Weights of a small GPT-style language model, trained from scratch on English Wikipedia: vocabulary 32000, no biases in attention or MLP.
MLP neurons of a small language model. Each row is named by its layer, matrix (up: input weights) and neuron, and shows model dimensions 170-297. Each number is 200 + 30 x the weight over its row's rms, rounded and kept within 0 to 999.
A block is one neuron, or neurons of one layer that tend to fire together. After each block is what it responds to, as a language model described it from the Wikipedia text at the highest values.

L2.up1320,177,251,228,237,211,182,194,213,185,167,219,169,216,204,187,184,226,188,220,175,157,205,204,158,196,202,211,202,165,223,221,186,161,234,142,221,120,170,228,180,200,204,257,158,190,181,245,203,237,257,192,221,205,195,182,244,232,202,205,210,216,166,231,179,191,216,172,179,200,211,224,216,207,211,214,233,159,220,182,172,218,241,184,179,172,174,193,152,163,217,162,197,167,204,236,191,209,167,239,212,184,184,195,193,214,183,214,200,205,221,183,190,194,204,197,204,180,138,197,223,186,236,220,200,250,169,237,206
Two-digit number pieces in tables, lists, dates and codes, often split from longer numbers, e.g. GP18, 1983–1984, $244, 6:11.

L4.up51,195,218,200,211,168,242,186,184,207,184,201,200,190,155,122,223,244,230,202,217,158,220,187,140,174,209,213,185,169,184,218,171,232,184,176,150,203,145,184,205,197,153,238,150,253,186,250,216,175,192,248,168,235,149,177,286,198,222,214,215,224,205,224,211,216,182,158,178,215,228,155,275,191,205,249,163,154,231,163,200,251,198,164,249,189,179,217,214,187,190,248,224,190,204,238,226,194,167,238,152,165,215,181,180,181,226,193,259,133,182,179,192,225,178,183,178,232,155,263,219,190,254,238,171,210,190,217,178
L4.up591,202,222,200,255,174,247,197,228,173,214,204,222,288,163,173,186,190,215,216,224,188,225,178,147,206,265,230,202,143,202,244,169,211,220,159,193,174,145,190,192,166,227,244,183,173,172,240,208,240,236,138,186,205,224,195,235,233,204,181,190,178,221,173,145,205,200,211,131,221,184,193,198,182,222,200,209,214,198,244,197,202,235,141,231,211,207,221,145,174,165,173,211,191,196,185,152,212,194,219,191,225,210,211,208,191,194,239,190,181,197,206,189,189,203,190,234,205,171,176,199,232,250,178,147,193,182,265,178
L4.up781,223,216,188,190,204,205,176,149,159,123,197,208,217,242,147,170,168,203,262,233,175,199,153,162,215,250,230,174,200,159,217,192,176,243,171,214,121,220,210,187,221,249,142,195,169,222,173,177,190,223,155,186,177,266,257,215,204,223,216,204,229,216,226,126,203,221,179,197,204,223,222,238,197,208,176,181,171,164,176,178,220,168,198,209,209,197,216,146,177,129,199,196,186,230,175,193,177,199,178,240,145,157,144,178,244,181,211,241,190,189,189,155,188,233,197,200,155,208,220,164,171,127,168,218,230,195,262,182
L4.up987,201,164,219,196,168,208,183,171,214,177,198,185,253,252,206,188,194,224,211,222,186,206,139,172,204,207,173,158,161,221,228,160,181,217,174,187,141,236,209,205,198,266,224,179,196,225,176,179,186,249,167,208,158,244,231,202,207,257,236,206,194,124,165,159,164,247,171,184,253,160,187,189,209,206,191,265,197,220,132,214,186,177,195,243,223,193,164,220,175,195,211,181,194,225,214,159,232,166,214,212,175,265,184,173,150,214,169,206,247,171,194,160,223,209,232,225,194,202,177,205,116,187,205,217,199,204,226,257
L4.up1122,227,194,234,156,205,262,179,186,222,225,219,213,262,186,171,214,172,225,209,198,183,155,217,152,250,221,276,190,171,203,213,247,199,264,227,164,192,203,207,220,220,221,209,197,165,178,319,170,216,274,172,241,200,156,191,200,213,218,215,195,292,225,194,178,133,170,239,164,197,192,197,157,193,234,157,209,150,190,269,226,222,229,205,238,204,178,199,219,158,223,209,214,211,226,218,213,187,222,184,158,185,167,227,101,158,216,178,226,227,178,122,153,162,213,206,186,199,165,174,221,214,199,227,214,225,193,218,193
L4.up1210,213,196,243,202,151,186,247,191,265,201,195,215,246,175,179,176,224,254,197,197,186,150,209,167,193,236,238,259,214,199,256,168,257,183,235,143,182,153,247,150,210,240,226,194,171,168,259,239,181,239,205,209,195,200,178,209,185,184,175,192,220,171,148,193,166,213,243,153,250,196,194,243,205,213,259,202,220,190,144,181,217,191,186,158,216,207,191,197,175,206,232,191,159,167,179,184,130,196,181,160,193,259,167,156,222,210,232,179,193,165,204,245,204,186,204,222,216,205,198,207,199,213,247,234,185,179,267,218
L4.up1214,183,210,150,246,160,144,160,189,202,210,190,168,220,217,219,199,163,253,223,236,199,237,199,188,209,238,179,190,168,153,230,202,143,146,185,202,220,173,238,199,220,204,178,176,188,155,186,184,208,206,253,232,222,204,203,176,218,227,180,176,224,237,240,168,195,191,209,207,244,115,198,205,195,181,181,212,204,241,193,182,178,152,162,187,188,231,196,174,118,171,216,245,145,210,215,171,207,198,145,194,209,192,147,216,221,204,232,158,256,174,203,161,188,140,192,195,169,169,150,229,212,207,264,198,203,233,183,195
L4.up1233,177,246,210,187,209,227,190,191,227,163,239,238,209,201,163,194,168,253,225,264,162,201,191,186,242,232,228,177,195,177,255,184,190,253,136,187,202,170,178,149,188,178,168,175,168,211,272,215,172,177,187,202,200,205,199,227,200,215,168,239,257,233,195,222,213,167,216,205,182,167,219,213,211,193,261,223,188,237,221,187,188,239,188,193,195,195,222,186,199,210,217,204,233,158,243,235,181,227,105,172,203,212,186,238,194,189,200,243,182,231,147,190,212,224,183,257,226,87,216,182,230,207,255,212,177,234,162,114
Later pieces of split numbers, mostly decimals after a leading digit in table cells such as vote percentages (5|9.7), plus ordinal suffixes (1|st, 2|nd) and numbers opening a phrase (the 30, a 21).

L4.up650,167,215,156,185,226,207,155,168,187,197,195,220,155,208,234,216,164,219,235,185,179,193,208,231,218,207,260,200,220,229,234,194,247,184,185,179,191,196,223,181,190,186,247,140,193,193,211,151,137,167,179,176,180,185,203,193,258,205,229,242,187,225,193,232,156,176,212,239,238,205,258,204,196,240,196,188,146,232,166,185,169,191,181,208,240,199,178,220,122,191,203,185,154,193,217,233,203,233,164,196,170,180,200,230,218,187,177,225,218,229,149,222,200,199,217,217,228,225,249,200,221,122,189,194,262,210,163,164
L4.up818,165,210,236,218,224,194,162,203,159,179,168,231,228,159,202,179,184,204,198,185,163,220,240,168,243,254,201,204,148,229,183,182,165,224,200,212,210,193,242,220,229,181,198,248,175,205,254,132,247,271,259,181,178,202,215,204,214,221,221,224,239,221,197,172,195,166,220,176,209,223,174,141,185,178,169,279,125,204,245,220,193,167,169,211,191,213,217,161,174,192,249,187,193,229,219,196,225,235,193,182,183,234,206,161,215,188,189,182,211,273,214,210,215,210,171,207,165,193,227,183,237,217,197,237,167,223,153,195
L4.up852,215,214,257,211,187,182,216,199,205,169,150,227,234,207,235,226,195,214,219,160,150,117,231,159,224,160,222,198,177,173,184,204,174,194,165,187,215,192,203,200,257,176,167,252,215,203,208,177,195,224,253,129,215,226,155,201,227,206,168,189,184,154,239,237,246,228,216,181,186,182,178,185,184,221,207,238,148,187,141,213,166,202,170,160,209,183,216,151,154,233,204,227,245,213,244,231,204,184,149,230,238,206,241,186,187,150,236,194,185,267,213,250,197,201,168,158,188,188,199,192,192,230,195,194,150,188,208,225
L4.up911,165,223,205,234,223,199,200,175,188,189,160,196,234,184,191,220,154,199,236,182,168,189,180,224,220,225,201,186,214,183,231,221,186,172,189,211,192,212,186,211,171,196,248,241,186,183,231,188,165,215,235,156,172,232,212,150,169,206,175,194,188,257,156,249,234,182,234,149,211,250,209,157,199,222,197,198,207,241,151,190,217,254,208,193,255,142,171,166,247,206,236,229,211,157,162,231,217,213,170,179,226,166,175,253,183,175,178,248,232,231,222,204,232,204,220,196,239,172,209,255,185,207,242,225,180,170,227,125
L4.up959,218,254,161,201,154,221,257,183,184,204,186,234,273,245,195,170,231,221,183,250,157,154,161,158,210,190,247,188,209,204,157,169,192,173,184,129,173,155,207,201,157,200,228,208,196,197,233,172,231,215,172,158,192,206,215,195,210,201,192,211,204,215,212,187,228,221,213,229,228,205,197,178,203,243,216,201,191,182,194,200,226,170,164,190,189,217,166,167,216,182,230,211,209,165,223,218,211,237,172,201,227,207,180,142,168,195,230,214,228,180,227,140,203,224,155,205,159,150,235,201,197,229,207,212,158,193,245,217
L4.up1103,118,206,222,167,189,153,193,234,166,215,166,189,225,192,201,208,198,187,245,218,171,230,221,180,219,181,246,181,181,187,203,180,210,286,214,175,200,169,235,157,183,138,223,153,262,217,219,210,158,230,253,176,217,157,191,159,211,186,192,181,203,215,228,204,303,206,200,156,207,169,150,170,207,165,250,163,204,181,257,272,179,153,248,175,205,188,194,211,203,234,210,218,234,198,236,226,261,195,159,178,149,204,222,180,168,186,212,233,208,206,182,174,204,219,167,204,198,172,140,190,214,146,186,192,151,170,252,259
L4.up1531,177,192,234,225,192,139,212,159,237,165,169,213,249,223,207,185,196,161,208,168,184,171,175,172,190,204,214,228,186,143,157,176,193,194,189,219,179,186,246,176,206,208,215,178,252,235,157,156,221,190,153,192,166,185,183,194,228,171,229,147,213,203,240,192,226,200,148,180,177,172,177,193,183,212,211,195,120,193,186,223,192,188,257,174,195,162,248,177,158,213,200,225,178,213,216,263,187,214,216,239,197,202,213,196,167,185,165,161,198,245,184,191,192,205,179,233,232,154,190,186,219,216,217,175,200,215,157,193
L4.up1864,241,159,218,222,186,176,206,172,232,239,170,193,176,218,252,258,217,197,206,168,183,199,159,209,238,194,246,213,132,172,226,275,205,266,191,155,203,184,203,167,270,215,234,204,208,206,200,184,200,184,249,194,179,226,201,199,219,194,250,194,189,226,225,206,218,204,255,180,210,183,174,164,163,235,195,170,180,179,154,227,181,212,238,218,204,129,153,142,197,171,263,200,164,200,192,228,183,198,216,179,169,158,216,202,180,207,209,218,180,228,184,127,194,154,137,169,207,193,211,234,199,185,230,187,151,164,200,212
Short subword pieces inside rare multi-token words, mostly foreign proper names, surnames and places, such as Mala-tin-ský, Go-ur-dou, Kalgo-or-lie.

L8.up24,219,218,216,228,186,181,190,174,186,143,210,173,231,180,209,214,229,145,225,215,183,119,211,211,238,186,237,146,186,165,227,209,205,180,186,130,215,185,254,158,182,195,278,155,229,205,242,175,141,206,200,226,269,213,180,215,198,246,205,188,167,263,192,151,203,212,198,229,186,190,188,198,180,229,198,273,221,201,190,252,197,219,210,216,229,234,217,206,203,202,182,175,220,234,180,161,217,182,210,215,190,199,172,182,173,191,225,215,205,169,185,124,166,199,189,189,189,230,194,210,210,149,194,147,217,191,244,203
L8.up104,187,205,164,190,138,200,242,161,199,216,219,194,168,174,214,211,207,190,231,217,165,205,147,168,268,193,170,206,145,194,240,203,245,229,194,204,177,162,207,211,255,169,183,204,163,237,180,279,192,250,187,207,201,136,200,268,200,227,173,184,252,162,112,237,202,226,221,179,191,195,215,167,229,244,204,270,200,199,163,222,193,142,198,143,235,183,185,205,150,239,193,193,194,200,259,158,225,204,204,224,182,267,192,208,261,194,204,201,209,209,166,207,170,203,195,214,179,208,185,240,173,196,177,166,200,191,195,181
L8.up363,234,228,237,158,213,218,200,197,232,188,184,174,208,242,237,183,195,184,227,210,173,161,164,123,212,196,203,182,197,229,203,223,166,189,128,171,218,230,195,240,190,190,191,183,222,216,241,218,255,220,152,206,194,139,182,245,180,229,150,223,232,227,202,224,236,188,142,230,223,212,216,194,197,228,245,252,196,131,157,210,241,171,172,197,231,203,200,164,224,216,257,211,243,186,154,191,206,224,218,193,189,212,207,200,198,178,175,211,220,159,201,143,186,135,181,250,182,177,209,244,178,237,198,176,229,225,157,172
L8.up557,239,191,215,250,196,230,169,169,178,160,226,171,134,195,192,160,199,230,207,198,192,183,223,164,211,178,183,195,153,169,202,188,229,212,176,169,238,185,256,170,221,200,241,220,145,227,179,235,153,168,199,176,224,233,199,225,227,221,159,177,223,191,160,203,219,198,220,182,198,196,149,178,160,204,177,225,160,186,174,197,164,185,246,175,172,176,220,155,172,192,230,193,206,219,196,161,220,198,183,240,235,232,224,211,186,198,198,196,215,209,155,160,169,181,192,168,169,209,204,254,168,148,204,174,220,204,181,214
L8.up1059,192,220,205,242,197,187,185,211,164,168,198,227,143,194,167,223,170,210,194,181,187,184,189,226,256,267,174,190,215,138,163,212,223,178,201,226,209,223,233,120,247,215,207,191,211,180,208,191,215,193,207,221,217,213,188,194,186,245,147,191,173,151,196,192,206,177,256,202,237,195,156,219,212,187,220,212,197,204,178,248,213,128,251,181,184,194,194,152,184,191,242,231,182,223,201,190,190,202,222,241,202,170,184,210,171,220,236,204,194,144,239,171,201,176,204,183,174,168,208,233,148,171,210,210,258,215,204,164
L8.up1079,187,193,202,179,158,234,168,204,214,243,198,213,206,168,147,187,253,196,215,192,185,172,191,205,222,178,237,267,245,192,203,161,211,202,174,145,222,173,187,186,232,179,228,220,243,208,219,125,228,200,125,213,193,227,221,211,202,189,195,159,189,191,143,140,226,162,194,253,239,134,227,156,201,250,246,217,191,194,199,221,192,193,202,179,210,133,203,179,171,139,187,197,183,187,160,171,200,171,221,235,200,195,182,192,174,193,218,192,181,212,229,140,163,188,190,198,201,203,178,223,218,189,191,212,225,210,227,160
L8.up1121,204,184,214,187,175,244,175,197,199,182,232,153,165,207,226,197,247,220,247,192,194,174,144,232,239,218,210,163,207,187,222,272,206,221,210,120,158,181,225,161,186,204,230,216,190,169,207,169,203,273,202,227,200,222,205,154,235,263,134,145,217,210,214,168,226,164,228,195,210,218,175,235,165,255,241,227,233,150,214,183,237,181,205,216,270,195,214,153,195,113,184,208,198,267,170,201,188,208,195,264,147,195,207,160,166,191,212,161,187,193,176,160,192,206,199,196,177,232,237,238,181,188,194,159,208,209,169,233
L8.up1451,180,210,180,234,139,216,174,219,197,225,210,165,221,222,192,225,191,178,232,191,195,176,175,206,207,172,190,239,251,171,230,157,243,222,178,208,188,178,207,165,251,221,175,120,148,202,230,164,198,264,187,203,248,220,223,230,151,185,233,189,238,179,131,212,302,186,225,232,237,163,162,173,211,190,196,209,196,181,190,218,213,232,243,149,204,252,184,169,146,148,224,210,215,192,229,216,176,255,219,194,163,224,161,169,219,216,213,191,195,184,200,162,256,184,188,223,242,206,216,234,221,190,247,201,191,238,229,170
Coordinating conjunctions (mostly "and", sometimes "or", "but") right after a completed long name, list item or clause, as in "Pittman and featuring", "Oxford (B.A. 1869), and then".

L2.up1801,205,173,212,188,202,214,218,195,251,274,217,185,194,160,177,174,188,211,237,202,201,158,245,223,258,239,154,239,263,207,171,197,266,202,215,180,224,174,234,169,226,225,183,201,204,186,197,183,211,228,176,234,240,241,217,177,191,200,149,217,265,172,230,191,208,215,221,206,124,173,211,245,215,228,233,188,172,208,204,200,162,139,207,193,224,211,162,169,213,146,237,205,204,233,203,201,200,218,218,246,197,222,134,178,175,257,204,186,219,192,207,178,181,180,176,258,241,151,233,251,188,203,167,200,193,216,225,206
The word "and" joining nouns or phrases in lists and pairs, such as "Sword and Feather" or "actor and musician", plus number tokens like "3," in track lists and vote tables.

L8.up394,190,184,178,253,210,196,208,205,184,133,173,172,213,165,167,191,205,225,227,178,192,254,116,116,230,171,225,223,202,215,253,225,178,242,172,201,225,150,185,167,233,246,229,165,196,187,227,228,177,184,250,182,217,227,216,234,215,146,193,156,225,209,166,244,210,169,236,214,247,199,232,211,202,169,185,186,241,204,181,190,177,189,217,148,220,154,193,234,172,145,220,212,217,240,229,163,225,198,232,221,182,254,194,219,218,213,226,186,204,168,246,180,203,163,148,216,161,201,196,203,178,184,190,200,253,177,260,169
L8.up507,154,231,218,213,203,206,215,230,209,172,207,227,222,189,116,183,154,170,189,226,177,214,169,183,211,214,255,194,208,163,212,227,199,121,168,214,136,174,184,170,238,176,238,202,190,248,211,236,184,211,201,207,245,241,203,246,249,198,203,207,211,250,237,191,217,195,190,188,265,206,218,181,198,141,239,191,265,202,199,196,240,196,173,208,190,198,159,191,230,241,165,240,207,207,213,220,173,232,224,221,141,185,191,147,137,228,153,165,188,232,210,172,213,211,157,242,231,177,207,223,248,219,227,226,157,238,240,196
L8.up526,208,274,214,205,196,277,193,143,217,135,201,140,226,240,183,259,163,219,226,163,164,206,178,149,221,184,163,232,151,200,214,197,223,209,211,192,142,151,184,164,207,194,228,208,225,188,191,188,241,270,167,210,183,189,132,227,228,180,213,225,246,214,188,207,209,217,186,161,248,213,177,169,229,139,222,240,203,181,221,181,235,202,174,192,230,219,175,187,202,203,179,198,179,223,243,187,265,94,213,199,171,197,177,193,218,225,195,181,203,244,191,173,191,215,205,267,204,173,200,247,202,208,235,230,177,163,205,213
L8.up556,139,206,222,203,140,203,229,142,233,190,193,167,197,179,173,200,233,159,236,225,202,190,198,192,182,155,231,218,186,196,293,179,220,203,228,225,225,133,189,157,214,198,248,167,228,164,227,199,204,175,198,199,205,168,231,262,236,249,192,192,206,261,165,161,233,199,239,258,239,190,133,153,194,172,174,202,225,230,210,215,222,219,210,143,221,171,195,191,193,147,201,203,172,178,181,143,183,146,250,204,203,209,159,118,215,182,236,208,142,195,200,148,197,231,225,179,177,150,196,222,183,186,184,230,215,159,231,220
L8.up985,164,272,224,217,231,214,255,207,217,202,210,220,204,193,142,210,174,163,226,175,187,215,205,190,195,199,240,204,207,212,217,162,214,177,245,186,175,169,218,139,245,225,253,172,210,173,161,210,197,197,151,197,239,227,204,194,222,192,246,199,164,257,151,208,196,195,175,184,184,161,198,191,217,184,198,174,237,189,214,191,198,151,179,227,220,238,161,155,168,191,211,182,159,222,216,182,252,208,248,211,143,194,148,203,227,206,248,202,188,170,210,160,215,204,216,226,215,231,177,208,149,244,275,220,214,177,209,177
L8.up1231,176,243,220,174,218,196,245,149,213,197,195,143,156,263,184,178,210,181,237,184,161,204,214,212,267,200,196,230,228,151,185,223,182,226,255,185,214,150,221,129,211,220,229,183,208,182,158,216,162,216,233,181,203,237,215,244,209,185,201,223,245,214,212,160,168,175,212,221,230,188,158,193,242,182,216,186,203,164,188,229,220,226,245,205,215,221,190,166,202,216,225,235,218,225,193,205,125,165,218,287,195,212,226,186,249,227,202,191,171,283,194,199,189,229,175,188,206,188,244,251,201,229,208,151,190,202,232,240
L8.up1243,190,237,174,183,154,225,188,237,226,173,209,143,215,229,167,193,242,183,227,205,166,186,182,162,213,241,220,180,250,241,263,220,166,182,161,183,185,193,213,177,190,218,209,195,222,216,180,211,178,236,161,227,178,208,160,157,191,224,213,223,208,216,226,177,217,161,203,171,227,210,185,162,157,185,264,157,207,214,231,193,191,189,210,179,173,182,156,198,240,209,181,240,188,200,221,222,187,271,232,199,184,152,174,184,179,260,255,214,166,205,188,161,197,218,197,192,240,159,216,244,196,239,225,228,164,216,270,182
L8.up1856,171,192,227,195,130,247,198,211,228,155,166,160,158,219,199,160,243,241,224,216,161,241,218,157,252,165,192,199,245,192,208,199,161,240,212,227,192,149,161,151,184,195,170,256,222,163,211,246,194,183,226,205,215,170,200,227,185,242,165,220,173,183,172,204,192,242,201,200,218,195,159,177,201,163,229,214,231,205,205,225,170,201,238,209,222,193,187,232,185,201,154,215,209,208,214,221,225,200,231,195,133,227,156,159,190,179,201,195,242,227,219,206,159,169,205,222,207,166,161,232,222,210,216,234,168,156,224,188
Digits after a decimal point in measured results and vote shares, mostly in tables, e.g. 45.'28', 44.'53', 25.'24'; occasionally final nouns like vote, aid.

L4.up125,172,149,159,213,200,181,154,161,247,197,182,216,217,184,192,221,204,233,245,232,196,200,190,178,184,188,183,184,176,239,212,213,232,193,195,158,224,189,242,164,211,162,241,230,167,181,232,208,213,204,226,169,197,192,193,214,203,194,164,165,278,170,181,203,238,171,179,164,213,202,189,119,193,164,194,205,215,185,231,175,248,208,185,244,228,183,145,192,229,182,183,179,238,136,181,173,236,221,188,197,173,135,174,212,199,226,147,199,192,238,200,197,236,224,187,184,243,184,168,245,212,181,186,208,210,252,244,212
L4.up543,211,202,200,237,159,181,213,223,193,171,169,277,197,154,153,196,226,239,256,151,209,213,206,193,278,198,197,203,202,182,237,210,187,220,171,190,140,216,210,195,204,162,215,212,184,211,216,183,202,217,134,237,224,219,177,170,189,225,171,185,232,231,200,210,216,227,221,235,227,200,182,230,136,167,209,223,220,152,164,197,194,172,211,163,243,209,193,201,167,202,191,239,220,179,189,245,237,182,221,180,168,187,204,217,210,192,199,204,137,195,151,228,245,163,207,179,180,223,234,242,210,214,222,182,202,196,194,184
L4.up1082,203,196,189,175,101,257,222,175,177,214,195,166,133,245,196,166,160,178,239,206,176,198,163,203,192,194,245,232,212,179,223,168,154,251,231,157,228,201,178,190,180,216,213,146,182,273,262,204,204,222,203,214,192,242,231,201,189,180,119,194,213,264,207,185,219,188,218,206,227,172,171,139,169,142,221,153,214,164,178,220,223,218,222,198,208,172,203,210,200,166,226,195,197,257,210,209,236,218,190,191,223,164,173,193,209,202,191,191,189,223,196,183,172,191,200,170,129,205,208,211,189,244,211,217,188,178,175,182
L4.up1121,187,188,147,173,206,237,214,168,172,234,254,216,204,220,186,184,213,238,197,169,183,234,157,182,231,234,208,216,241,226,236,148,178,207,228,185,193,222,188,178,163,189,187,181,186,203,196,237,236,173,183,229,204,270,194,194,239,245,173,211,220,219,174,209,233,195,257,234,199,183,190,229,207,119,179,175,225,227,219,193,267,235,259,196,239,188,225,180,193,189,234,176,197,254,211,221,164,157,204,204,203,211,134,189,192,182,190,183,188,219,144,230,232,191,236,192,255,199,207,225,191,186,219,254,232,185,170,228
L4.up1306,207,227,209,212,165,204,194,181,242,138,195,242,199,183,150,221,246,262,178,217,193,179,206,136,220,207,207,186,171,194,219,164,209,193,211,152,148,216,172,207,207,179,209,224,189,206,161,197,210,175,229,208,184,221,161,179,185,181,178,209,292,187,205,133,218,193,257,198,226,211,242,138,162,213,169,211,224,196,154,230,261,185,199,199,210,175,150,226,202,181,202,180,218,192,220,183,193,170,155,174,164,207,220,260,164,199,192,182,159,198,221,173,208,225,202,203,195,179,179,241,180,185,241,193,209,210,188,202
L4.up1427,229,141,236,193,153,228,200,134,212,144,161,175,191,191,137,201,207,213,231,232,181,155,202,202,226,160,234,186,239,224,185,204,197,281,191,191,176,172,249,153,196,186,178,143,165,238,233,206,139,230,195,187,144,263,212,186,145,193,202,206,193,212,227,186,234,201,229,221,192,217,139,193,203,184,195,192,239,278,225,257,216,150,222,223,201,180,182,174,206,177,221,202,199,235,203,164,241,211,212,205,218,225,194,169,213,219,151,223,172,169,246,177,171,226,213,192,194,168,189,217,147,181,192,174,165,194,174,243
L4.up1578,223,207,201,199,199,195,209,177,196,156,160,258,216,195,199,176,139,236,229,198,197,197,164,174,257,199,217,195,192,190,185,157,213,203,178,194,199,216,208,209,254,223,218,197,130,205,185,183,191,193,150,215,185,222,263,206,195,228,163,166,192,160,190,197,241,216,230,210,211,182,170,196,200,199,191,185,171,213,148,232,244,183,200,212,236,195,184,170,195,192,121,173,205,228,188,200,202,184,196,195,185,243,212,206,249,165,172,196,241,182,184,256,226,138,189,205,211,224,208,229,186,236,213,190,156,221,237,236
L4.up2044,195,196,234,234,191,242,167,182,196,128,205,237,181,225,238,213,186,221,238,190,186,200,169,170,206,210,224,166,225,193,205,191,229,173,174,192,190,207,198,184,230,164,217,178,139,235,242,172,204,185,234,207,243,219,225,145,230,223,161,180,209,202,217,247,232,149,218,193,231,186,183,219,202,152,246,193,193,213,208,228,229,190,217,189,182,188,205,185,129,147,192,248,184,197,173,212,232,202,228,201,181,166,192,150,185,199,234,167,205,183,181,219,213,223,236,207,221,174,200,221,152,192,234,234,174,237,232,153
Punctuation or suffix right after a digit in tables and results, mostly time colons (4:46, 10:30), also feet/minute marks (6'7), ordinals (1st), "to".

L2.up651,184,215,220,184,176,242,169,207,178,222,194,198,219,190,176,182,230,245,231,199,197,213,146,185,217,224,206,199,199,177,175,186,179,213,237,194,164,236,186,199,228,235,226,207,212,223,223,179,211,242,155,191,226,228,292,193,255,209,194,143,251,186,210,180,205,243,209,175,238,170,173,196,204,222,228,225,215,170,176,199,205,167,246,178,235,162,224,208,178,121,199,176,192,227,167,216,231,193,165,248,179,258,193,199,171,194,242,209,179,224,195,209,288,173,208,222,249,171,280,212,200,179,250,248,170,186,293,200
Mostly colons ending a field label or lead-in, before the value or list that follows, as in "Original language:", "Release date:", "include:", "Producer:"; sometimes mid-name pieces like "Runners" in tables.

L8.up337,188,179,234,212,174,194,203,167,185,211,172,149,213,229,165,196,214,184,283,206,170,204,236,174,216,235,202,199,236,189,195,232,201,170,220,189,145,205,279,184,223,181,236,210,238,193,230,206,171,186,174,204,249,237,243,198,260,179,182,206,243,217,224,237,241,200,172,233,207,176,198,135,199,229,196,245,176,217,178,242,206,204,233,190,179,193,221,191,163,241,219,226,230,211,196,135,225,182,259,250,207,196,191,174,209,186,201,212,220,186,200,230,234,221,147,241,177,226,253,234,172,178,192,195,240,228,199,193
L8.up347,147,198,176,237,98,218,180,174,207,234,168,239,184,214,209,197,159,266,239,176,192,186,181,154,225,189,166,251,158,179,186,245,212,205,207,181,195,220,214,164,268,231,182,168,174,204,219,184,244,237,169,197,155,192,192,271,136,181,229,241,226,151,160,158,199,180,227,172,241,248,213,202,197,176,221,243,166,205,155,136,257,184,179,226,231,179,184,181,171,241,220,205,160,182,173,174,155,172,244,249,201,202,155,176,186,199,196,209,224,215,204,172,215,197,146,227,212,209,220,228,178,166,180,160,237,229,241,227
L8.up837,183,186,156,147,175,197,207,185,197,224,197,194,155,146,206,169,189,227,198,155,174,212,187,250,250,149,193,191,164,151,215,212,247,281,202,164,216,214,197,181,244,158,182,158,192,247,171,217,142,237,209,195,216,192,199,179,168,232,193,195,225,162,134,179,198,178,228,163,185,208,219,205,181,235,193,205,194,200,138,177,186,173,210,197,220,173,199,174,144,133,160,175,215,220,194,211,133,252,206,216,185,233,229,115,97,226,241,181,174,200,212,172,188,170,208,245,191,190,226,163,200,177,222,183,217,212,141,162
L8.up862,182,168,218,221,159,244,193,190,239,188,207,195,262,223,153,166,178,239,273,190,180,204,201,162,214,190,219,248,209,203,232,179,177,208,215,159,157,208,192,138,189,185,212,186,182,180,229,239,214,200,213,167,262,206,198,156,175,209,160,190,254,239,179,235,181,213,188,211,277,205,194,251,208,182,175,203,210,244,249,221,243,208,210,238,198,119,234,227,159,189,193,232,188,242,219,162,211,166,209,232,205,169,171,141,190,174,227,194,166,215,212,243,189,180,236,180,286,205,176,191,213,226,241,166,182,191,179,193
L8.up885,140,184,165,165,182,255,195,186,189,195,207,181,144,202,137,159,208,164,204,221,168,200,178,162,244,145,162,163,200,207,237,196,210,212,199,182,199,244,206,171,189,195,218,139,213,177,185,267,179,227,251,217,202,141,169,231,206,239,233,201,225,197,201,178,190,231,195,174,219,228,179,170,171,188,232,196,190,239,182,201,203,209,168,206,214,184,210,177,172,208,158,223,211,220,176,155,196,194,231,194,145,184,231,180,162,211,241,216,239,161,199,196,196,249,150,202,168,155,200,198,196,198,262,173,236,199,191,212
L8.up1155,192,162,261,193,174,170,233,195,188,149,223,212,183,239,197,194,187,195,236,232,181,188,185,200,201,206,203,191,198,174,162,248,206,217,229,187,194,202,187,162,222,226,224,205,220,229,225,176,168,225,185,223,185,209,241,174,234,204,106,170,247,238,244,173,169,213,187,214,197,175,251,222,156,174,237,199,179,200,200,170,207,176,221,225,235,178,251,193,180,141,214,200,184,204,230,184,211,167,213,225,202,214,115,194,202,201,210,208,194,188,265,177,194,162,211,193,243,170,247,184,189,141,182,225,208,223,221,229
L8.up1468,209,257,188,198,207,201,157,208,201,184,185,145,231,176,194,161,209,270,224,236,183,164,240,211,217,169,233,177,209,232,218,170,216,149,213,199,143,193,232,207,137,223,242,209,211,250,214,189,178,240,225,188,209,179,212,155,185,178,190,167,199,269,179,181,181,205,166,225,264,146,173,198,173,163,147,218,223,231,176,195,193,239,166,244,202,217,190,209,226,222,208,253,142,220,170,206,212,191,201,219,194,200,180,117,199,143,180,160,248,202,191,221,200,197,268,178,236,213,208,237,204,200,195,212,165,201,178,157
L8.up1535,160,210,196,187,143,164,178,208,199,252,176,183,162,186,195,193,258,182,246,207,170,193,208,165,232,155,236,261,195,186,184,219,200,191,220,126,193,205,228,205,170,246,188,197,188,193,230,158,156,129,242,173,208,224,149,195,206,213,198,197,197,189,212,166,189,206,246,209,195,143,215,199,207,207,246,215,203,212,179,164,183,169,191,179,174,181,148,220,222,177,232,214,194,190,215,151,213,186,222,217,167,211,204,169,211,207,224,235,210,200,231,200,213,240,211,243,185,133,173,205,196,159,183,203,263,257,194,179
Colons in sports results, like the colon after a team name before goal scorers and the colon inside times (0:55, 21:07); weaker on a verb right after a subject noun phrase (was, were, meant).